{"n_layer": 19, "d_model": 512, "n_head": 4, "n_kv_head": 4, "head_dim": 128, "d_mlp": 2048, "vocab_size": 32768, "activation": "gelu", "norm": "layernorm", "norm_place": "pre", "norm_eps": 1e-06, "positions": "learned", "qk_norm": true, "attn_scale": 0.13, "bias": "none", "tie_embeddings": true, "parallel_block": false, "init": "normal", "init_std_qkv": 0.0156, "init_std_o": 0.00253, "init_std_up": 0.0156, "init_std_down": 0.00253, "optimizer": "muon_variant", "lr": 0.019, "lr_mult_o": 2.0, "beta1": 0.93, "lr_head": 0.00719, "grad_clip": 1.0, "warmup_steps": 66, "schedule": "wsd", "decay_fraction": 0.856, "decay_shape": "linear", "final_lr_fraction": 0.0, "batch_tokens": 131072, "seq_len": 512, "doc_mask": true, "z_loss": 0.0001, "train_tokens": 612400000, "steps": 4673, "dataset": "wikipedia_en"}
MLP neurons of a small language model. Each row is named by its layer, matrix (up: input weights) and neuron, and shows model dimensions 0-169. Each number is 128 + 32 x the weight over its row's rms, rounded and kept within 0 to 255. Numbers have three digits each.
A block is one neuron, or neurons of one layer that tend to fire together. Before each block is what it responds to, as a language model described it from the Wikipedia text at the highest values.

Responds to: Main verb after subject. The first verb token right after a sentence's subject noun phrase, such as signed, ran, died, and weigh; also markdown table separator rows.
L7.up104:108123139145168117190093125107073138112212198199104125133150107122126128122093207111146145079109182104105119140128123174163084121069156127113109187116115157126131106151125131101164168170097164055085143130109147122180158104079143139183163162163089111074124122140134111128115123160149095051135160134143103135132180127131074165088112086078087142114077169074116155112139109052158183121083105109146092117185092091065136127078104135133128091094144150164139093158092103105088097107159149089081139181151110111162095120
L7.up524:130120237086148160109134137136142146122188097153124075123140146122131119079099117073147117153160148213168136174150151146117163116101136151103100169167097172072151161132154118137148151149143139146128157129133064121132147121120146146129137175108104119126117044107101095099138162122172086129110150128134081140092140099114135078057168154117102151120089156155116117105106148126108133122123140123107173163181147144112125119113130083126113113115198146168143096158078131053107175188104096117168113121125174146160104101
L7.up693:107116138099097109100085137095135108143146098103088087135040084093127123150114187096094138126139130143181166101096156150094155101109106061123174165156163122120106153154137109145161122094200123125132162190110121162080118061119165144066122149119096133071173167127144133115164156065128159144138104181126166168129171148178175139130170048102145122133147167171145103098139164093127158146130124123089129186130073096192087145168092082112112114128123144107116167127190183152127086124085116065119124141137182105148122078
L7.up788:078105132112127070183148221112142184141181126093139098163105091154179112169105143105138143126103191191129116093124140159110097148088103122137140115141125112110181151144167147113125187131158135114143121145159092127111120108127055148135093165094139146094180198170140128126074150088129098099098059171105127146148190131102107185143135017123073171132144134092163097145113128177149230144127068113127140134114087134116173095129169115162142143097120151109113120158133191125119159112124115150124128145152149101090136146

Responds to: Section-start and date prefixes. Line break right after a Wikipedia section heading such as ==History== or ===Early career===, plus tokens that precede a date number, such as on, on September, August.
L7.up671:098111131178168157097132121069116103150155132112134125065150159083110139120160043134202171158101103177115116146158108117062111128139094090145169104093162138176130149124147130025116130093131139147132126099118133155125092134144066117113122113156075110108164107129127120146188147073102138127135134108180132084104150164139155127069173074157140099176118106111134157106076114182141188102083084148131118113065084158140096138126119130122097201172174119134125131120079117133146130090155090083112148131104144178169109128
L7.up1078:137135155123176179192129138148112137115179120135165103127173176083144123149148115170125112143079127150059081079144097086126154113189161124111122119184164124142164157109125124111133120126136169121143125143146086120096093171083132102164108163183153095170166179158084142117087154117102113097172086152149109116126178160165135167146121153170153112189106098080151124148111100155079183150116136130106197167122151177139163155095110076119119159166148171129044196112144139122160124060194139146145074103111157114143069009
L7.up1725:139081165067166099164108206185117144129188171139128125075081177111155158137153060130173110143148114159090144118173167102096108063157184126072168203114082133141098108109103134130147142143188146034139125154144097191175140111161148134136126113124118128115159093097091151158193220117122156114150155160154134104085124118128124153146153143151104092191112203131143175086090154137115168093153155126144140147157104131129109161034125144121143120114158152163139124112135144094157153128125133128165132171142158090115109069
L7.up2033:122120146144113118125116110159067147147121090143195162121123129156163107110103151124192144142145140078123092078116144124131167116160069107172110147157094115188135136135129084102137069115137090088101117186129075169150133025104116077091128165118114145166079129086088113143084153128093118124128130116152153107133159124180152139139122110141134129142126115132121134076144132211153109149115133126089156180168118134109153193125141097056115220153125117170089138133107117151093176113115186132115085131043184154152052114

Responds to: First-name starts. First names, or their first word-pieces, opening a person's name in tables, cast lists and reviews (Tom, Greg, R-ick, Sh-aron); also the first pieces of place names and sentence-opening He or but.
L7.up320:141162076095095137122152068131087122141135090162171150163101127145139081095124148119108100079143066104122115157126099100134183104114074111133170075089154089126070151128146153167176058101086107102084088124113067115131143147119132107122080083120134101163114049137118107110113168093105112132105114112174098223041133134171102177179085202140131090080103108116092152134101154086136121103111089057146101152161153172118101081106085103189160113168123137156124164167139161112140103186125084149136135128121107136132119179
L7.up589:144149146188089132118152137140106178156097146132082164136101138154159067118165135126112081150132120121162062145160162153080129114168131058147122233134156090111148130146113081197095165067194131066128107126199132107152133209152088138079157129162111143161108194129096121155104178107203113151117133087113112187136087086150167076110081133094108197160108121109128103124106056088154111108150134183141105091152118077130133124107068104108115096134172123097131118146082099084138162180158204185195149133151117163129111139
L7.up720:151139110172171132095185114100073112177143099132128151091112034049139144130108099124152126083128137101130089144109156133156120110097105113169128132084106108150168163119119153095096155148180139118137148137103161181134164123135097187147123141147131122183129186160154146119125118121143124172111111188151144159131139058152143137120113139137107156082103113079138155112117126119143081166118060080128147078062135095125151073085067058141133189113115120141171093130134149166118185147077155104125177122170124140194124133
L7.up1562:125171107060071144128113089123116131127119139180130150135109151121132147152163158130140133160155133194119137104131170160142113130164153110174119157107179136149118134131024136184095129108137125121120094154100125085137111155127141197110097147107109133157094120133168089168131148121120144076098071142104131202106113099160172124128140120169061122156113145131103162149132168084131092150097131111152126119132180086153130146074134075127070149123154113135158124136107078213097179121156159165136147153120142119100139106

Responds to: Numeric decimal separators. Mostly the decimal point or separator inside numbers in tables and statistics (11.9%, 43.2, 4:27); more weakly possessive 's and "to be".
L8.up665:176122108139131127158137126119183127168173121140114133137133031163082221119156152116157089098100150122156137062106138097096128138091146132087099112104141111128147097167102159158135073143170080176144171126100135078138090217179127103124150154062134093087074145098213122108149148107110053161156196138117115167126127165089139118100106121132145087119085179138175078157111106217071079120116094120091159125143174120123127146117073152141099145050126134079042183159125132137101140166112091153103095141205149164144175128
L8.up1012:119116146104148196132126210093093153178111132080132107147108069085135187114101162137118115098070046136136123150188088156087195102133167101167093160130183159101109156109144162131166116143143128129174146123129132157093100172186097093101172125130135106094114098106135143140148096124163121116177124189128091130025132104090150152106122162136152095125108176122118094163119115123169151108132178167124175128111151147099105000151188153127139102176102166130154110144097168131115132083136126140168144101175110097099151129

Responds to: Given-name endings before surnames. Final token of a person's first name, often a word-piece ending, just before the surname in lists, tables, credits and prose: A-my, Pa-ola, Dec-lan, Simon.
L14.up203:170101129138172149169133098117185163131109108109135139064163133151087141120143146164169066199102169105131096147144154114140146181123094136121141134105125115097135131150075105103046099141160109134139180176182167117101152108138078064161148139127121114134123165138164170086086113110138094137128152156104137106145070068111088077183131150075154093080092147163117104120130172167076096107104118170089076143113191176116103133077116151137132102135102113151136144136146121109131202090108168166164102100085163177158140094
L14.up220:120113134100126109118081141132153083115149131151125140129130169114125096078108155109112148147077147157138138149141125094174093104099077096115112105120162094106132169146154112133084198108200150131132153168152154079162168050100123137149056119156160106174086154222163163127137098078170113081134142164123101111119070098053107117138193092140124138098096115102152144123111163145109116084099083113154113155136177157106129140123063079161172104160146140126117092096195138139038129119071112175112098090174157196097170073
L14.up402:110135122173124126128124132110196148130142092132148146083151192127141123136143171138080108125158077093155150135106093121169116096135154107130129088156057084132132183092104160081056117136153169081165145102153149129155118095101058136132194139155174134119120110104199136178032147112176133158164168117136156138113127115117144113146142122074101142106085100127139125131102131128095118145163189100147139118135190113084108175143116176144109117224147024128088117118162162193132106118100134187153129203072129158132085041
L14.up567:172135107179105133198129129141182113173121110095123136115062155149104153117079170122150136151102087084110169156103114145169094100059103147140135071163077112129153161140090131165090123117129157157159175114086124143155161122115112124170124121126163128115131149130204123144111121130118145113181128094131112110156177075140174068167112135098112046127081081143175124126118192128078098126101101116082119184112164177107111100085066136127154115225149072162104129146155155199121136087088157164130151147110131158138115049
L14.up1007:179095117110147194138103133114179139154120108122085146097089109167108145105131132200122090102050125102139101136153109136136069187131149084109165135102154096152170111129067089100104133119152143142172124159132145110119121083097029167135109139107131176135064179163179081115116133124145127102119132156077146085176116136138125080155101128082084076115118132041185118121105131139089085117079096129112070204119147163063095111095100130146151095139151111129084146096115134186116152118105116169174160125142117166162098112
L14.up1128:138130125130119149150126140098170150162112076157110097192111131155106160132103082158174078144099129115139129131123132154125106148171113043062091090162131116124190124124112110117109199134105156107146153103143103108103123099135113141156187122166085162131102139171142141102122142114161164118130098136138117131139105096161093102093116073104144058104139095095115160157109076138089117106172077123122055134098170173079150180064090153126113121180118168126111093104140134255079154132032110195133126170118172133147139069
L14.up1464:146100101126120084143146122162188123140133121109106125081121170140091119094082126084204102102097177140119149063095157167158102148064078150115130100124117107097139145115094153149059142154129158157115132163088144108125154119121126100141149113158146136146175126113159165078132132117185175208135142155178123103134107093146144117133194113114137097062128125120182087126074124136044103132127098110105108194109144139082150138073121207153135128186134086186072071128171167184132138110122139165125105128080170185097090138
L14.up1733:120110121109140143153117102145171127151122068155129136145143132199114142111055118109136051162098160085158145098129141139161132066119128114127139132111130078077140171107146144087075155187157081150130109166168141134178077135088114125130121097096196128117141113105207121171125109108145147159139191100094132152106147100094074110129138093094085056063086132144145079147128155172110061141112091132114124162158129104106109144132155158133187114196111134136112131103168188153139162120079130175151143125114170172112101055

Responds to: Word-initial letter F. Tokens for the letter F/f that begin a word split into pieces, often after of or to, as in f|raternity, f|it, F|emale, F|ootbridge.
L7.up430:137161109146155149115108182130096162093138118161116165108159111145182077052135119147146132069128101186075167150156147150112154137098148165106148141113134140094066100129101129141189100160106131118154092142100156161139127094149154137130126162123139104133151068112144139115120130134081121110188099166120151158153180135090164057139149150115159179140142129137113127115176111100143143134070096103106032163064153134215177100182103140141102144151115093117163159122108127149106134160121119163072091140121092087100154154
L7.up623:144134079118161110094120216102089093198135092123122122129159131109137156119095102136148164148148169134116179124140157167134182139083152101120129175116128161110132116091108139137148111081076154165096175137107143120102148123133171137137072112094161156105140181122140119108143174082127112141113113192123088049143160159104124200223131118102127132169194160135116136124091153102081099168152112138092101122119126139136136115150110093140095195100165103075171147079134124146164101179158132093051195163194121163156115098
L7.up725:127151120054175097137103118179106041105133136106210122140125144081201126128125165186109105073192139159123152107159119092134164091090107096126144106136131090121146034185115071185123111071192103114144114149128067188163109175149149154145089145144117176122185094127125140136141141135089082149066128177114167192173181085122127138164118130119121137163138092118158141182067123115107116098117132114170120128165136148126151164157174184128162149190106142094166094166063118142114063116180158106086171186082113091147181141
L7.up1595:114131069197137157121103154084109171054142121155167088124163153147087088129152097118152140152101163177112120118089124148131139123086155082204091119119158150161164125099127154168097121126104154098085118116120141180115153139172124076082144127096146190106104130164130143095142153102134096126128172167125189105106047122085094192175130070136128123187168108153146141190117113092132120182119134153122129145086160094172121106130116137133157150195126101083139111158138146158101100177160158093146145132136119127136123149

Responds to: Verb stems before inflection. Opening or middle pieces of a split verb, just before its inflection -ed/-es/-s/-ing, usually after a subject or relative pronoun, e.g. am|assed, ens|ures, esc|apes.
L14.up307:104176110143102075116105110116093159152134075129135152122129086129146103111084144083129202149096123095079150133163175133145046149067154112091128186155141147020071125129156084052092158110145157115100079098153179124136156107209100125183078130090174074137113132130067068172111109130181125187099120079103138130108099129126112097137114145144067154130084118118113145124123098096120132144157106129099184177146093104161103105079161125171131128131093116113129161146095126122134166158123146142081108100107130117130110169
L14.up363:122121153153128136154049128120125121086160119126095191126099065137135113175121136107160170157110117147076124114136096131115106143156158166130038153107166154053093136123137124142106158090154142081133084100096124120124089091129139159091130135113151147149098107136208095118118138070144180146214160163148061158153094102173132134138080141088138155106170081090173144145149118140119140085140128096119119145085191119174115133069167172138121085090098146069122126170122119146136153144146179075123147129134145170173102089
L14.up551:110212128139152077124092146105075190182219106151169131150137099155156119093102164073151154117111133124044172106106145157132074142073117092125112228100142141027118134126087063157142192115169161126096104099165157141121151105190143164134060162143160098103114122127080138113126142171180129117154139105147139110141122119134100105154102137097083128106087130098129152162141119114115102085163101102125160135098087099117151144018114121062132122116094111132144154140074102086129154208131136134082128161144100153172111164
L14.up734:140105162158158101114143152156151116155113115095139152172141125123146180149108100096113140167096111134146182168135143145101137096095126107133090117158149180093092130157123136126082135088125085096100138146235068103153135114188135089104112135105155137080169117166101104156134094144066128084099081133142146171145098108073121154119139153134167165106071158078084104114188138198158115129178115104116126123097138124123143163030099107139136101111106129147123127140127117137109152225146142081112097110060135139140101096
L14.up878:126105090165152139116131172094189083132110121116164133146102108201142160212114136160122112135095136137083139100044134097155174147053125076175123150118126144127126106137128125110124076134061082083141056127168136085064071092151118152145117175121148135141131134087095121157099113085117150133089166096131165124112107132082101107132141169103124111134180113124132174158136131105103182031118144171135132172124136147156089139099155151170154145153145114142108119080160142110070123109058153154162132084064158111150195117
L14.up914:140151089095116107176137177148100157112145100134091095185106146135215114162122171161137096103137192167117180131124186076120144072092146098102177147106134168083162128129176136062132099126086110080122142097163096117169122098172135169114150055141157143130171156136140093079118187174138147131116109150116123156154118081121131148144188161099134125146117148139119128090187099174124153082126087155138116133133116103166168139084184180143132097116102126120129148158177177121141135155094188138134096161141118152082119122
L14.up1419:101151187155189082108115174131111130126170062080137124115091152116095158133102118085117132086120068172128138136119152083097072134151123109132019152141203201118115079149082120125112130111163183148099136118147156077195126093101103102091113117129172115107051126125150178118116160102112156165177145162128100074157094168110093116169101153059100116126180094103159138132174114079148165128156154036140094131124160099114146141120152090107131120100109125100109140135088117098101097159144177105100138143136191175178117154
L14.up1853:172160129168128129158133119189102156060141101085098090119114129182123135096101157105122100098118117121169125166143116159135139072133089128176113149094159108110125089101111181096124160108199112140108139178166109086130165094017167138162116122170106163109093115119128086154081098144107147125095202141036045166182144139057183177100100169102094122158058170097194102136099145109177153124131132097074124119090109121143120147110132097022112215135133196102120179133112134115103133109082122105162112109145085160172142114

Responds to: First-name completion pieces. Word pieces that finish a person's given name after its first letter(s), just before the surname, usually in lists, tables or credits, e.g. S-ally, L-ionel, G-erry, S-usan.
L8.up1126:150167139125141160160153115119110134136111091176086124128116150076083148080130139175140089110089179089132172149110110142151123143127094122148112150145178136114130160138133121096077208156130079131142118176185127153149124177089082157136156094159145102182101146105082141154123110220106134077163128187161148143130107102104112099164128139135136080113125114133148099136117148076092091153133128084160083231128087162146122129054151087151185135180120104067126145158107149190091154146106140127126114147087113103139079109
L8.up1353:089093132109145190136151148069116119157153112161157107111114152131132160109118087169166153110057178207164100105133131158077071176104098120147126142146162077149083156104133158130074153123157140200122149173133178147131144134084111139116157153150169103118066130123101075148121122067157114145118100141129129143113135147124103181122163117162128102075071138100125115163155208117010088148106119180122136193174046160130127105043144140126101084084190148120158102120155169185089175108096167119159130098099133134137099075

Responds to: Main verb stems. Main-verb tokens or their -s/-es/-ates endings right after a subject or adverb, often mid-word, e.g. repl-aces, approxim-ates, currently works, forms.
L8.up126:131107124142142095121068163068119183139181193159210171121127131139134113087193145126110094132162139125141139071155128198184093157139110113081108112150146133116036105172092152132157153137196145132146105115157155149146186102086075159179097174175146119178125088101189151137161121120142103118171142129101079150110155077143080104125147164131173116143132157178102104148087224087091129118069154104120147078136146085111169128127138065097172137134144171146120139088096102108168146178102179137124137106088152126159100151
L8.up484:073110162071168128197092120103085187174134151124183241174200109161118113087139109116148117180161149122068168095136111135168132122089153165121010121105121157091126104177123115124140136098116171166089090106146147150116133109146107148206100140082130081110116114095105168172132087126182113131124088130095069138117145110128130133097106174138083138091106087105111141131121155122093152145102097152141131128151073120150131142075083121107141148141134082105134115152129099106097180130133214130126176061128104077155145129

Responds to: Start of a date. Tokens that open a specific date after an event verb, such as on, since, from or a month name, as in "retired on July", "died on September", "since 1931".
L14.up31:115122109135141144148123190130102101071181152176146140118126160160137154129074123152064127141153117147137151097071202152171101175138108156140075103116147211161159123124137147118081161137176105074135101149103114206088124131111166098126147164153084158119171130066114158126100139118105197204127136116162106141050173109102116130106161116105064162140114149141114146083150142137175108116089069158143068112150093156165135155109140133115164120101122137146097121157101094110148142167112120125203070176143070091124076059
L14.up124:154171153075162112133188145117136126172088125144132171122119151114120160151141085168112167110100124137119092087092207137123157115164113095142076144168169161075127154113108176140101132102123093118112172147074145184164088137090092076112107122151075095130159143130150096130159147099129154115114182146097133115160168117167135143187094137142095140152176144160113124189166051101145213121116107144128109163117191140113166147152117070130147147149124146113108138123060157100126191149164145128100131122106120135162134139
L14.up358:118110120151131170146131129142089173091151131107062109129093161106195100154112153175117179148179138151134154092195138082122112111102128090187121114125137109104133151108107154071081106087124097102150108055116153187168113168189106134119162156173124154120119143148105143078138087149117163125053141137159104175111149102146135170093113158126190159167085121090049089094156135141130185123124109047131141155136090126140157129108093129158155080187139118106127136153209098167096063104146102199109131094170127179128117130
L14.up364:137131166112086156106199107126141114142107122151104102145105087163091105134152128138143141109132140103046152074164087131146175094160118122131076135114157150062133146129180173092158079141170065114073070170127180140109059119212116129132079141131096118156173127100160099115139134112086194137085120139092118141163152132073085147135135163136169167136138175109131143113138107177123158154116106109034109167143100172123168112091134074074120164168147113127044164152165102107123154130164138099122125108110129107112134058
L14.up987:154130139133149163083081132161117085088094147121125116125075082127108083081152161112173126098084139123093100090140100113122154152171107080115029128107131198098096150186126126101066156090160136094122060198134129164161108139097143115117125151201102160093138158141119119115137141098188159065128122074109149168142129140112108177080163157043198095189114143158182145101136066151081137136123139091089136190186164113163218162107139110056106103169118188183123097178143155095116080122128207144175110120139144198154105168
L14.up1070:097169086140235103144124128097121112142108064118146164114152142176141119109099104177128199139128132109093142119165157152139151145136142074095159129086146070125159146189140105129107054148134107165146192144099140126111179124083155163132096114136160165074157151066084138123136117115090166087134155164096125088163143130043152119199149098095137126122124131145125132130175136074075155087154096168157159177173141176151125128090139068101111105159077154109131163096103077095133088110145102080160122073107079129202192095
L14.up1239:093143131054179092104117124124157157098121137112138165157140154173119161155090135171143150191074141158018157163084092120125168155082124107154119146084150130164117131134124128174129072075112138134086085163149155119106112125120127109113092073119115103161129105169102153141083105082105172124131138108188138155147124126102116104152104159155183138157097167152129139153128077101111117177136087160056151087146156127156126130060096124194130165149149089125132119117132151135147137121130125136146118136120111215090065104
L14.up1954:066129132115128134113126112167109133172148131150143149179143114122123135149107061171116087118171157160128119152080135140122220188125126091160048140100124142148125108171101151155138079099107159121088156127155172125131154109196144121139141171095104153155096145169112122108140089086056165112177089110172101134115160147185142116110148128110101151185062154088111127160140124119127116126120124118090142076182186109170184122076130127175115140089114103139131117167152116095147130135139133117127147146085145173118131049

Responds to: Separators inside numbers. Punctuation that falls between the digits of a number, such as decimal points, thousands commas and time colons (49.6%, 18,500, 12:55). Also table pipes between numeric cells, in statistics and tables.
L7.up1038:112127131141161130115115119130111160064187182184132154139165165131126113184182161092087102135086135148150127083125088173138126100088134137182101114122129105173141131097135193182145213130129029116161164129125122107155127100091192145121070149051169135181030165097149139100173190122150082105148123079170183168117149102133132057117115118179101104131092093080162174087112123105119093124111098179150119185159197113141105102087158181145105074144094152133116054117129109157136134149104074094078134180148107109091115155
L7.up1164:170145094134178144152120205061119149118175139172151159122117137125089118150162154111110098146152121105117104119122116063100134094113138149183147133184141099116129134149109147153153174104159155143110085113127136106068149152184108135099098097138134116134010125139094156165121118170145105155177135175202141130147069169107134158161122143121169112126200129121157073180109104133132099156114118172117124102157135117137090148085140167105109131086072086127103134144144163123143191149145121125123142114174153104124159120
L7.up1580:096149111068113131186180097143146142143151092140160101045169097120112151112133179113112122186147083113164104169128126111086127091137132125161141162099167144157152157157140166181094131098104102174172188095134114137061153148124103154111185149158184139137133090150105089162113126144140079111130167170123119124176075142115165140108162122169133092115145126129129095152121173067097129106172160101086075164120167171148135083094091091136236132089118104069147097114106123175120115141146147161144136173073054176124161068
L7.up1705:151141076136145093205123147094161167140170167091136169161120088089099127126132171115089114177146135110147123120113100126077158134086123151127158100146142104155120097165080119124151111099198143118152123087127143107113136122185149123151114149056130109152119156127152080168108111174176092141144146119130134119152113174086177141135134148103085072128142100168099093136115098124131121149177123128179133135082131037132105130107120104149118138086146131170135154139142120144093153130140163146136153155158092134144151096

Responds to: Word-initial letter f. Fires on a lone word-initial "f"/"F" piece starting a split word, often after "the", "to" or a comma (f-rescoes, the f-amous, F-emale), and weakly on plural nouns before a verb.
L14.up35:111169063142110117105129146188125138122127127107104108074121147077118132079100075177133103170094116158021116136127139149061155165151124160146153108121178136160163165126071109085166178111194153123122139047103143115099126157104139118158113063162174133136179139091066139143065150149107150136133130146143189119149070113138112148105121116134187106127125131081127137208152170222085186120105119099180095119119104146119085147141078136104103156163088157082122134067136153084079107081057143101093116138117173178130096119
L14.up387:080105120161135126192148141116192122146133094152082163111175170173103173097120160099102095136136121122142153093115169109074211135140176114194129103138082174152158135155228160143108126144100149201085156156130104092123158141124106098110126159130100150164148064120169130156141162080108148134163142152167147139137142162174091104116114097157084148114131112124166191140150085132130098082120154059119179137101070101120173172143054116152120112143084078148134122065134138136166151115157192177142137090098069167120154167
L14.up1229:050120130116175134138098117106140129144159149163112110169161155173122174090093142140160096175143144113071168130146085103094162122166132160131149086064108178116132097118154149163110130152079155114136169124138136147135165173124108185121068139195112119111100102195130133128111168190183130145134130115085165188174106096075032159158117162113106088175124118130062150172102100109075156170119143089169105104098152131155128071114134107121144139173201199131115133116131144103142113121173155116141109152154116137132125148
L14.up1422:174131111097158126185180154125166153083146122151135117103133168115069113134153153150113098147134129120171146120099139065101214150101147173075118122080159114131166078052156137181083103120084094134132174132085143134088107130119147117129169169066173148145169094159197124123098145216109176115138202110153142146152128144111161140167096124120132186146097128185133199123118111164130172131119104130143136093135130125128156163115122087133141134147124159178175118169209154119137092080137160129144125110139077070134173144
L14.up1716:155096117165218152095125130116106138080111092181097141112063148140036104146136141145094099120061093135174113150102184125191124120121169160075097085121112157068157103086135117165101104147098105149061178069106137159048152119107133159164080188133134110109165132085126152103114170137096099098125180087129129120097076107085109137127152137142148148130112137107097115083179150108123095122085122155179146136162125163158185110146108141210092113144156134131147131161120075156132132123097120166104134115152154213166149200
L14.up1718:164098155109144122103180177131146117123078152145147117118138112081085117195164137197153128122127134149120100067139103154142116112105150153099113129102131153167122100105104045123126102150162138158070135100121112166135140104148148116071090118143129122149105066148095138164097081155186135141149135084141137139139138104160144142163073106178121157044121137137087121134126071131122142126186171136122145131145162177179117075143105127088221204131152137102092127148096156152126105098150143176036105211129149160135170138
L14.up1918:135141143163087191102116148151119185116100138074114181107123146154118169112104076152151118112117126124135156156085120133151156113123111123130117143033122161109131152101130069138161123130160159113102149177151148126092147105108138080139154153105098110156093122139188133141076116097165089075174190155110108113129192160179176208113141114080152069116165154157071138110151124146142100140123124102138061125156179076128097089149124085120131090102116161118180111045150152093121119149108135106100135170135107107157237113
L14.up1972:150153100092144139182152161134179149133145141117081137109194145117204179071108149104130096134119131103088120104156124144107158152157136153179093121113106069104152092116150134132114105137098111213111166115159170166080112160155088140168148145132104134076125013147131132119150193135076083169173169145143102182120144167141161125164106142097108125041120116150133146119124096147130106117108096136143095122094127143152185128163073122167102138149112124110137173084153134121169115103140145170103084135129139052144192099

Responds to: Relative pronouns after nouns. Mostly which, that, or who opening a relative clause right after a noun phrase (", which took place…"), plus word-initial F/f pieces (Fenerbahçe, fences, fury).
L8.up282:123177139101069126170114151158071127087090141156098122072142197145121138140077140126124084109143125168130116092135150096095175124112150176174156143129144209128135170040116111160084120118109067118157129106149132127151142074216132116090102159112184124096139121109181139151133160120117116109123116107159145134121125154125139164184122165095170150186142133117115147148117182104100118172129117102143140081142151137153160145141131140102149148170174140119154158122149123104113077104132128072120144148116155118149160179
L8.up487:126116119128061148165182128137162110207089107094123167167089165161143114098122106090135141085059125120115126097204139124140148119104090103088085134165190123161175109151162150097161148102053085115105085164098137108113147111127101032159142094139110101143127111114127104113119142180146103097145160108135092140175120135082120088116074167114138101073107111131079125077093181133128156126137109107167171175115131138118089073081173150113109111164135044144111132146142122114137138168093109133131132084173123116124101175

Responds to: Decimal point in numbers. Decimal point between the whole and fractional digits of numbers, mostly percentages and table figures, such as 49.6%, 98.0 males, 146.75 lb.
L14.up13:179132107126232078173137094127098129119154090147112133107123075118158104130225113115125064218156114161130149135103138132054134137131108147095160199131146116162100089080101158163137138075154127131151184122183082118187132114134154133146194067140098085110165169084163126107104171090124139092084120144131150152110117083125138117085100082049115149069095129109131153073151072173118077126100093105165144176123119135136121140174127113135099073139112124160148205096113151177121116179090115135114134120102122137110184168
L14.up298:119149213102118139115132182182115086114082175114170095133141119117144168189193140178100137210128113140163113118150103093132115067102139149131142189117179160127135088149092130154104129138160175126072135129175149146153156132157123175153175156138133094152131151054151143092094090147156110141160161074139111068135175128146146130180101131156103172111097104103078085155087140085144104073049168110134127175117158108157152096146091113174146115125160169133154144130133137111140157119080186160168144158128123117187121126
L14.up430:115144101142172134120112138168106194072125126114172093208166185117119082095080135093081132086060109113130114113115092099143154145152037126110123140102109107106113140136134158135104155112096135106158131167103089112076128160144169134145137078141107174139158186095112138161123160113168135162060121107125095072105150097147126080157182139106133128114069116116094188089142127105137059123158145097066128161149096149170157052107068116200166106118109197185160169125178122108148117182081130121117130142119073099138123103
L14.up507:153167117103166081141132099134061135092136113092127117197153121147116134111156149142099107143110118113166143130100103151149104186150130159169176187184146144100136073144108149155078146095140156092176119110122088117151105158096121172123096134109174102120071193125098149119164105133140113154159107097079124117152094117150192105137151154115131082139149120107147059119119103136089163085094108125147118153095082106154103109089085094154133083107150180093096173166126177123093188145079109164076113125084148185107163173
L14.up806:135113122156155202139131094164169134061122085026204138155111115148122180139151145152139163138096133161175137112111093158163099137133129136126085192082095160197139109113149144131148171052100147119130122058165090169142113164207166171069148143162171167154127144075108206160097113085149125113137096104126130151138156093144153136178136086213094129122143097061116150123125091088124186110144171140126089109137123133120091116176120100102109102138099071126135109099102166163143156089113142167156120114177170137120137103
L14.up994:111084128129164134132119204236142149065133139101134163133092178111127131142075148163147076101081116140142176111179108119112114097167080123122102187162109166108121144190110113145127127017071139088181142121130047115131170127189117152112161117117104065097112150119203152090128066150139156137145105121075129113142110123179183113116098115150143140143100158162152158094148097132095135112118151160133119138115074116122129118138126146089162135134153125165118069156135129193126126123150135116126141118129175154069111145
L14.up1059:096162159143173181149140176107169150148190131118114149147080154181085110127107188146133166177161130133167141066051120096120123111173070091144119105162114147149101150140126147119104122133099109109141111131178144078175075145112122144146175122099128120113108098134086086134071080117193102085113128207111084177111192041131126160111053098089093074128108108117131161106099098136122164042120173139101086106177113107129163070104117142164095134144122118181069169124122182157128107127111049106069138083149148119174162112
L14.up1844:108098125105114119172092097104105117165137112117193114150130100162115111065122128103099191109146021139164170130120156143078116192165164135106126129129134113086126148136139120119106098158176140150114118160189152116153156134130100125146122106123138125156118119125104124137091139134100143147061099180150096096144152078170175163106134088144111107169153136094185135114212139191093135092205130144122139129147056131121148097097099045093089146103128155089130136150149148106086142157128183103174189141166135143143137147